From a checkpoint of a small transformer trained on Wikipedia.
Size: 4 heads of 64, vocabulary 8192, 14.9M parameters.
Training: a variant of Adam for these matrices, 304M tokens, 8169 steps.
MLP neurons of a small language model. Each row is named by its layer, matrix (gate and up: input weights; down: output weights) and neuron, and shows model dimensions 32-223. Each number is 128 + 24 x the weight over its row's rms, rounded and kept within 0 to 255. Numbers have three digits each. A neuron's up and down rows have the sign that makes its largest values positive.
After each neuron's rows, "fires before" lists the tokens most often just after its 100 highest values on Wikipedia text that the model never trained on; "fires in" lists the words (lower case) most often at its 100 highest values on Wikipedia text that the model never trained on.

L10.gate478:158140143109072123140104092128085116180081128132126133157117127141125157122155102096146162115150119124134142076096110092099112132106152100092098083121119112129121105144117141091127171107077125118124127155162131114166123104130106168121139143125117125116139122175100099116123148085117129100113131120112156098095093111122164129123129159146148094129147149154103134091129157117162183169137121129147141134138147156085124123158134138147136108130137136153125149100167184117115148119146112166115121080156119086164115137138113138130065157135151151132129124138128124165097090096110143194
L10.up478:126154137133085122169145137147090116124117140122148088124140111135144140116082117120128143095155113111174151088139123143146159112141121125147112175104139118168120119151119134167132164151170106123151102092145124111143143109117117139115142113123118071077193109129142119084132143119112124103159142153179132127112129140116130142145128137138133166118108126120099139090127141158118130135132126082153116144158143119161121125127112158135075120133134181162150167154144112166151124161104121146164066156083106102087178091110102163145094119120094167110167135089157111117142099115125107140
L10.down478:120145077137134135128145141137171113133089108132140087100092105133130135128113124127125121126116124138084115123133118103125170101126088156111100125124130156135114136165174134078095170109126105129114151196139097114101138150152114163135107136082158078113111122132165183122097130117116122183125164118131149154132159182106099125132133086115109132062150097086144121201144155086153157101125122129129133099140117167099106156137132117140144135120150119122140149098102101125134130150085194119146137103159129115138150149143098132102154095139105114183112170097128207127136121131126108155
fires before: " a", " the", " well", " an", " of"
fires in: "as"

L2.gate213:162119174147109099143128114100145163109105150109113098128128069138118127108111098137113118138155144123100072141093115149123097125130113105155131118163167129100151135091162129142151124179107134115127111139122149112110164168159125119174100140145109125150132141169111115124139099102092129156159094162122109157156132110148154123142102152133141180130138147114145093115133114140126100156110137080087140138149143138084120146121128155121082118096105108111093133123113106117128097125112132132134132131124120186109132106095136131097179102094148117153074142128134082159147113147097201111
L2.up213:150122121137119086104151130136169134137185112125113135116118120139176125159113120142117135130131135153120145150149102152125151156142107074161114115146113061128116135111086182095111098099110169112137127133114091115093155155166108115117150133107149130123184124163150114159094137133145144114141124146141162135135095099088115145132121071124133119154131108113095093117114105125131092160170109134151117117111116178158199131105116082106120126120162085100098130129126164117122109137125132137106181157111114122144123104163139124128157125152175159120158135160113151162134116146123127136
L2.down213:106124137149151146141100142102107119112076141150128134140149113128097144117170156103161155125126109097124154096136135091125128129095152178100128116130131165171131106164157106149147168159166122130125130117128141128156091083082149127115103126150100141141077131097091136129144103140125116136111160099110119117113150117167146090108146166149085113118103132135150164167092140142118167095081132133139148131135167088120088129147163126144139150148137165156168129118138108133135184128139146114139091135113137144128103146117136141139093128114076088127112101095113104112121137090139104116
fires before: " |", " in", ")"
fires in: "1", "died"

L2.gate522:117109130161116147106153129146125130174153163144111145163181155104138112126116105138171137115134097135095156160144144118089135130108161125167144113103153135155159149104159118120139138156115114117102120172128129177115147159161146142121142136128147096106158149165121147189075124128124142142147133111153135139128127099124122107174116135107110129157149159141165118139145109128168130108111102119117110128125130115105127133191112121114129133120106117106165150128106133136143125121132141152113111173138109148120156115119120116077112117109126104130140140096127154106120114179102120115
L2.up522:114123108134092134115153137144158133128115119100159098146102150101105148156166161178144126091161122143116092132140135182196148130134129161102143142116116095144076139067106124146123148103139093123094117113149108094146125126156116165106151119104116147112144126151164161093110133178139121121094117142148132154144089149131127116143127124149145113137108086071145169060066148170132101138146089167132103062126095131121158117103102134103165146133100095131117074143148097117117129117165167123118150127142133149128094137104146136135123074131153114152081109108130104105114112128123135146
L2.down522:109145139133133118163109111126137103139144121155084181132166103123127108095080085087124121158094111111129171136094126084089105140118116091126105101124137172107178119190138129113126109152129166133150158132106152174116138135109119104154101137152132105159117140112109095157154124066129129139151140145089126134142171105128136113121148155127096137121152155175132099189173125103117150119119169071143150178140153126141083120160156172150098099118158149149147174109112124119134107109102091124124120116101150120107135106133119096121128176150120147123163150131139163140135165111129135091
fires before: " |", "–", ")", ".", ",", "th"
fires in: "4", "7", "5", "8"

L9.gate385:143107104133073168140136127120129078097142162104124119104117136135139124124139085088118141079152172174158098123133124166125109124159118137126155110118118091145109128135128162134134103098135117129102150131166139117092152105099121114131129076129137119152149103099130145138129156140080138145134145111128125104098144091113121089106141141124149124108110203127160110100121118102141150098103146096144110156096159157174152125120144111107144126131125092148089124169148125155113146137146096144125123140139140125112121068125129157134118188131115140139136130186112138128151162132175104116
L9.up385:150117131130127165088119148124153123159126155109125119123136142128110125111094136155175128149098148127156156140160092102127121122134115171101151103161119105118140161107099099132139124128128135114124098141124111159102085179137084125128089140098151213147096150140149109134164094159174120162148092146140140123137141123100178100151124146125117186107116140127133118101075105114121153136167178111104133115124164193136150138115137123105122113108100163072153159183114141125163098116114129102136105158151162127147147151119094115116159126142115117161169119121126108129102132126122143147
L9.down385:141096137123116140109081154122168095110139155105133117148172138133131099150116167121165104131137107105129113088111105105116107110107143138154118116176113081157144159145138162115108133141122108117100137110145128201125143172123137121167138113111125162123092147156122101138115173146131152091139115097129144101144077155087122119136105120126110162105118108118159147141114132126132116113166136103117103163130115113135153129151206119097134127109153106134129154158078136128147117141125096108127130168126131103154127130091094152122095149150115140156180118151094158112114134130129148154
fires before: " |", ".", "–"
fires in: "2", "3", "4", "2021", "1997"

L8.gate181:145167078168117147143117106131103123124120175108111179116146150064096118126143117164116135138108146074153115118131146091118156103140117170124118096190132113118117091141166075085117121111160094147135081112102140110109113120154118126141084154129121104138153112102178090123109146130150188138145155180127146116117129154118128072144126162123120138090147107125122112132070119105154141127147160124156093130158137125142109133160139144142080087135126148111159129145163126118134113139165067098157131105120127107126122118139097154140149101127081146157160146144130145065126078140128140087
L8.up181:143139137136138120143113134133146116180138134142110124147112153113107120127145154130080078118105121109110140077106136138164104103181128147158149145155113140076115168154082111150093154128157105107110100103148131070095123131149140153064112090154120136119131104138122140138134127155122129117169123103144137122143097152079115124140141126146100092110153169134091119096131152162146142133115093124090143076137114118153157132121106112103142136129109170147115145106093129179141097107113145118103194115143162124109146167164143163120109140087135133101094126147134164178140122110136107125
L8.down181:133169109153116141150100100156106137142113169139160143122102128067112130142146140150133178159100163066085114114131157125151138138158152102144139146163176144080165126123150103099102131105171140167150087146128171123124124127119108139166113159116089126134175143131136132120075143139117126125155141154142118122118165110151129108145121131129110128113179135094109170116108142117108147100176177113121155127134118125135136141145090124131069095126107141107128135106132126148167150148157081121135145114136119101111102168117127127156112101115105119184114135125116169057097126123134145077
fires before: " the", "han", " least"
fires in: "at", "athanas"

L10.gate164:138118143137104105125163161114135121146136119127138095099104077095147134104087137106143131066131145114142140136098128128114144145103109106147154104179145158106065154148137168082098097139128106102125137153160124123149127117122117081123137147086128167075142091105109101123116113138084144147124118151130114119104159151140135120072114150126117111144077099177140115132103109144175110153159117143117110121136097157137161182148126161132173112128119161157141056151133170143117115099131097115143170090125115138096155089141140090133142173127137125137141140156131103143126104109065112133
L10.up164:164116108096145121097123123112101114115067089061140122176094088145131158126113143152138132109137122145137143129126121154131129123127070129089093113122137120158169145088139161128134108131100140132159147135123110102115128184146107121127135153152119105141150113107140116103097111148111134096133130117100147149068170158137111170137105146150127103132121128111129102104131176117138205102121126104107120182105147110141148121101144131134177202135127138148126158119137133092081124123138120152182100150129129098141125088109140137134152098121092157123110118101133121104172132116147118107
L10.down164:150104120113129089115137138124145117071139103105142118143154155067128122142163134156166149104142132144125136098080160175149067157122096108098137134122138076168178154081120136151103154141109139115125113143107148132102128158129109104117126108123113165117111120097120156109113119149080155070126159163143113130085123116157114133156138117127122138103114162110121089109121111128171102147146103127124154119088120095135131148114116178130111156107167181126139153127158161122107141136126150093130140208137152119095153104118128116179076137163083133140110102116068122122103115132112152107
fires before: " as", " that", " to", " it"
fires in: "known", "such", "what", "announced", "much", "out"

L4.gate379:128116152114141079132104161144093095131152123149101096138138123120148130144117099134128147130123129132149160124124079109087136123185146073103132123174139133104111127121131101096139159092108146165144117077123188120170112135105125136084133155129183091146105149140164115162164121127145114090133100114172114091110118100069107133138129098122122104107133118089084136171107126146175128121120169164104145104105112151139118152130144135154116145128112187127134136107113153120111072091136077122133146142118098126104140156135116139137148104124136116123195127150151081161094101118111084117
L4.up379:099131099141160127133130130150066140084090161117132188140173116148096121120118111165106166115162104154120195150133162095127138138159132059124111120128116145142179108142138125131124145155113151157152125140106179139135124108116114115131139155131081058131107125111138103153113125150108118120159108109162111157100143123102116113106144089160119150173125114085120178135129143139119113121130156130081090135148143101145129143125168155132125133112136156091136149110158092112134113101112117097126128157109112100103124158126148124131139120129135097058141116103130129145094106167116140076
L4.down379:122130094163146156111109152116130118104118131104183177121153157137117111137150180130135115142154111130118115104141171111151131135064135139130089127094136089127140139138138147162110114181111124132101099191129110123101109132135143125150105086161115149083143108116098136146106145132101169151134147189125130143135134150139166120161143178139124177160127117156155139093143107109056107154117122081111120158167152096091134110132139130069155076129133080125113123131130141135120185141105151111121128114133154125159106099129159107112114155142141120105089156125101135146118130119146144150
fires before: " the", " his", " a", " her", " by", " in"
fires in: "won", "received", "scored", "made"

L10.gate249:141109152141114118123139160149093092112108131157155118135110096100112110093162099097133127148106114128161116153067122148145177097139139135114157160112145125142096102087120090133122143125165120093131103138138126130108124090093127118137088102160094106128085115152140130159097177141103153144111105125180169131110136081145164126131115108131139094138114098121126126139120130120135199062122149111084138103123141123122146145104167129138132176106128130174069108148151205156138122112135118120144104167105146126140133115143129154147122132142111146170176164118157105168083141160128115110
L10.up249:130110136145105128130148123131157140122161111121135110156124119116167126125140123159113140099089105093132113122100055115109178169108111143094097125143127113134144113097146164125110090144071160140140157144154151125124154125131097125118111121126121149148101172147142112161127143118173133130143090119134134107113172099125114151132124204151120139155084173136095114134114105121129114114108115149068129106120112130150096154145167152106118135157137110135145122122080126134149149119109122077153118137105150118116108063094108140086115094132093153141155136112137129147137137146123154069
L10.down249:150096093133116119097072161120153111131090120147132099140132134147116094099147149105124077085115132127143186121134101145123064099185108122150147149113156096154081127155132141118119180112127090170113132112106134133153088127149107153141157170135141103137125128056091118098175106142122124147116152150110148130097103103142104149094151116130153094140144113140115129134111144137104157179141166138131136145100112101120124087143115188119133134121119175162115114147109074152139139137118119192126138104125157137144119147097125142126125084149189147153121129128126155099128080143127099100
fires before: ",", ".", " |", ")", ":"
fires in: "4", "7", "6", "3", "5", "8"

L9.gate356:143125145115145152138144103142137101078160106140096103139162145052113110137116097106182125123158120074127129157142128140158151154156143147127144102114147168106136136151075170121114122125102108134093149144137135151137122114103088138081123153146143147154129103123155113154131137076119119127091135134101066134089111148106133136173145110123128098118123143144147095126155123114124138110136122162127117129154112143155099151123103124161131109099111158143148120132117124056097159130134095121108106146147089140093167100124064116126122143140155118123142131107125076156079131131076147127
L9.up356:150110105148117109110168121154112102124123139110131153146119157123095154147147143141121065125158141128107105087178126123150094139128102090134134134123132140163164092132163132148138075100135131125139111131127107156127118125156107146123131142126179164110140149164114106098133117114161128084085142090140145146100126139116157087135112134116150153116150103113144135134148166092129172152050123094120135114104122160131137193161162122116120128086186162127147141152119107132122140090156128148107126151107141141168115149139142102128114099163143162140158091133118139093121127183130109106
L9.down356:145103118113136151132130148146126115140116133100101135152111184124110165169140131138145107133128135125137143103120125129136143140174114133155138141123071112103145140112130143116142162091123111149090136155144085129159149101149127097129141088130104143146130137155119112144139103129111113146114100111179133125095105140107085118141102191109174146126104152143098127103099077137149161129087144096097156121127076115132130163171114137133115137137160093084157126092146126110125150085139115166187127142136149118166101146115147111144093078150124156187133085148087115120132134150163135143
fires before: ",", " |", "."
fires in: "2002", "2016", "2017", "2006", "2020", "1990"

L2.gate355:120142115138143116122119126124157119092172134118115130133161125098156117157119086128149107155095157167118153110084124110185179115143149111130143107132147100187160148091127122140133126104127144150160141058141086129124114124122100146163130140117121192117143093129143071132150143099148095103125101116114108121072116137120102134155160112099142097155114105078122118088115104110157147123113175139115132179140092112149130122120117131112138130126120108118125087142147162116109158150121128139151148118100092112116127139121140137129160121082137176130110092108128130112107146111129119090
L2.up355:122141151128129131101117158127149099102165112140125102173149125161116109155122087172120103122101136128133174096113082106133185135122142120133160144139125115137137161106154132121123117107126135105113141122163077137079139135112110077176105133122152163132165155148166088137154136105143113109134103096114136152141135128111113126129125115121136132118120124128118160109098133122128140131123179187151131213164129084124133112129127153150153143126113121126152156102132173117132110148085142151165129109068170084138129084164148142105135130134125139114098102089128149130110128141125073109
L2.down355:141128158113120107142147144081113120152108101147169099131109128147096154116112131138094129115124132148136119159158085105086116137084153142121142141115115142088121129164120131120102102129182104133100142185111153144122128156162162090094133132116139087167113159127138161113128106165084146125127140152121130138159143093129144124120093150142127139089153138148116149140111145156114136169131098131138111097127151145092144135138159090153116135130121167149105151110113094127171108119141172093121118094067162145115127094148112115112101137135090088138144119153154108145150096157131095156
fires before: ".", "°", " |"
fires in: "0", "120", "74", "100"

L2.gate677:156178153102128122139153120149094156080132137139129114136107158104140118140109106129185114099148201119108110062144131122090151124105134131177108131159128136129085117152131142146108172124120109109084159129140133110087145145109140170157134128114145088097175110153133176127111104124111129188151148132142171073129122136162131078138116118098111118139092161123165129108117112110147111115129106119118131118105119133122171160143104146110089117160096116121138082145131141094118120165143131121153136130139121179113141141090134067167119112131128158144102128098120118148088106139110124157
L2.up677:133123173111105123130150109147082142069135157101159108136099186103154106136120103148173098109157165080112127103129120114089162142131159143166123108149138129136097111128118144123117160154112115109060119118165149095091165157129122147171122138117095092105146142143122167103135134095126121190177126125132152123135143161127122099158115092114138113150083120147159150122125126109148103096126099128124120124153150094119175169122123157126078124140105130110139100119135139096141103166114148135142114143122153124122133168092169107156122102128119138153086134112126136122096117144171161138
L2.down677:080090117170115125135104140076166087174116154124114122125176075147116151135147153130098141137113062135159152188086143104147106146147134083088125113101160149135152122104139121098149096134134128120173103141135147156154116119132110094102109141163125154178099123118149095124138137132141111104123137167090077155116150097103140147130133153137163117125165114150119129153153154152105156139122156124128132152149161142134122083135146141150165144066160109117111159121132104169132133088082125124105139103098143107160127111148137145109142140137126109120156111115141143139174150109134141095
fires before: ".", " |", ")", " (", "%"
fires in: "8", "9", "6", "4", "7", "5"

L4.gate395:107131126163149127133112152179181133137119114115132152125155109152129133151097132154137166095145167134079127132129111095097164149163164120142140106138126097162127154128107136145110141120127164134127099102120152107197142128137141135118113146149158099155118154090161115148083145109114112099155092105144155132153164105173130148106129127124172118113126105129134144125141150131136118104114165161122136125091130154156097140124149117148163174128138172081144172112063156125116150113092149126154071121161108116113092118154099175153112165100140136166121165158084122124101163151168115179
L4.up395:105103114129122148109153155129132100150117153129142096142162078127115123166156118103139118115066120139137144121100100107156100117119144143109146096147090120143127152091148106144120156151139156099154139087126116171148111134165098106106174130124143136089122127137151151151124145128137195142127125114137113125159174096133115150120129129081090080132147175066134104119181143132148179106117115112142103099168100119082145127139141165104113126120137128131113125143104172109138123115106103141144107140138170183126131094126164136099095162093155133156123116103088122170182127112119124079
L4.down395:191127118119119084118128108100121115111145102119115155136089159114165143085105144137116168138158150137147133130121138114115128111140109121125118179110087111137134122131142137136146126140148133137123117151101138114096129115153123164151089143111126116106143147129125123086138166143084084112100113140110174150131125164125113160069158112149161141150123081160139166095079129130113083123135157107117144159054120149163113123097135095148134142167123134097131128132142138152106121126141128135135095095130110075149140147163088128125148125144120099127128112164098130080075139148147131196
fires before: " |", ".", " August"
fires in: "7", "11", "9", "8", "his", "himself"

L2.gate135:130135106138149120148133089100156134129112147163142123132111114130151117133136121187130106128104117099153112111057158122099120110122189127127143134157150090129157142139169136124116116139133141132120077097138135130147138171112121082115144148103132112129157131152152101107107159112163128162153114160117101103138120103132125101134124171137106101110162150142079113117078141130143104125127165124111163101114127097124136145159117126123144104187143153146065144110139141137115161135127126108161133130128132122155151150124144147186144119061108148175114170157101176115104114136114103122
L2.up135:115138129107169113152148149150091072128131161181072112102127187132114147121126118126144119112140120130149104132104136110132128159163127150155154127118072144140112162159121142136108174076180157182134123103118159127137101083142138182111146123179164157116118083094153107158169127105163113141116114120169145138119077131124118080155164123140107117130168139118134148110148165109114120168136103147146111126112158138092136149077112124135152103137180151108120149160155117116135144088145143127113165113130085166167161143106132123133111141095118158138137137100125065178135134098124160149
L2.down135:130157145146140128133121095133147158130108149151138154134097117111146102138152112166130123122095130088144090084065156126083104112144154089144156127188165101116143156126139128133128112136130146120126078110135128146107150174124123089136140118100096109143163142143137125139064162116145136167133135151123109085132130126125119108145138140166111088125173140140085139133091141141134116124118149121102161088140107111149140147176100141112145113177132131136060138090137126173141134139134124103181120150121142114144133134118127134186154099073115152177114156160113176110115122106126099093
fires before: " the", "han", "hen", "omic"
fires in: "at", "athanas", "athens", "atomic"

L2.gate70:138098135138136149117149114137110148165144123086139145153165142120118123138141108116130138112177105117125127121083136119144125165110126146079151123142092107130167120113178115111165110148116137144142101120109121128151113110165140128147108095115043100074137125115136126146077125140124134127092088108157118166137100114134127111120136102143128128131131138119105131106106130121152140123109108138120130120160138059129140100098152098143096140119140151100125134096113148170145146135120097123116147109112132101090178113115115129104125108126151124122126111184126158142095118157163201148
L2.up70:155118108116063150098129124128102137128151110096109138098149180110140130112101114132114091142116105129102138093127122170148153137080186130138131123083120037166097144099184085076140153088083110179120091112114173133149081104151153095091104118095121144139138112122138173126118110157126171115135112108160162136138142101115093135087125128124131112125141117079105135148138124175129098121129154157122121125155097129132113147135117144146125140147151121145132110113123127152143144181124114116126133129117114129105135138123161089116140088123157103126134129122077120131138150131111130132
L2.down70:123133159147167117174133132120181112108113147143133112162123107126120110151137134143120157096130145107152135156119157082113120125194061114113150123177127211133152113165081165175141094174173136075139156139147092117105185146101114175156147124156126120113115157140116070122139127107116116120112140123101095143122123144148163131148113138112136164116137138165128103116127137101128160142135096124144130138087137113146132130127115115116136126115140146098134133156151133134140128106144139134136133150109161123152112101109100146152126179143103170153101110135161148147118131108150113122
fires before: " |", "."
fires in: "0", "them"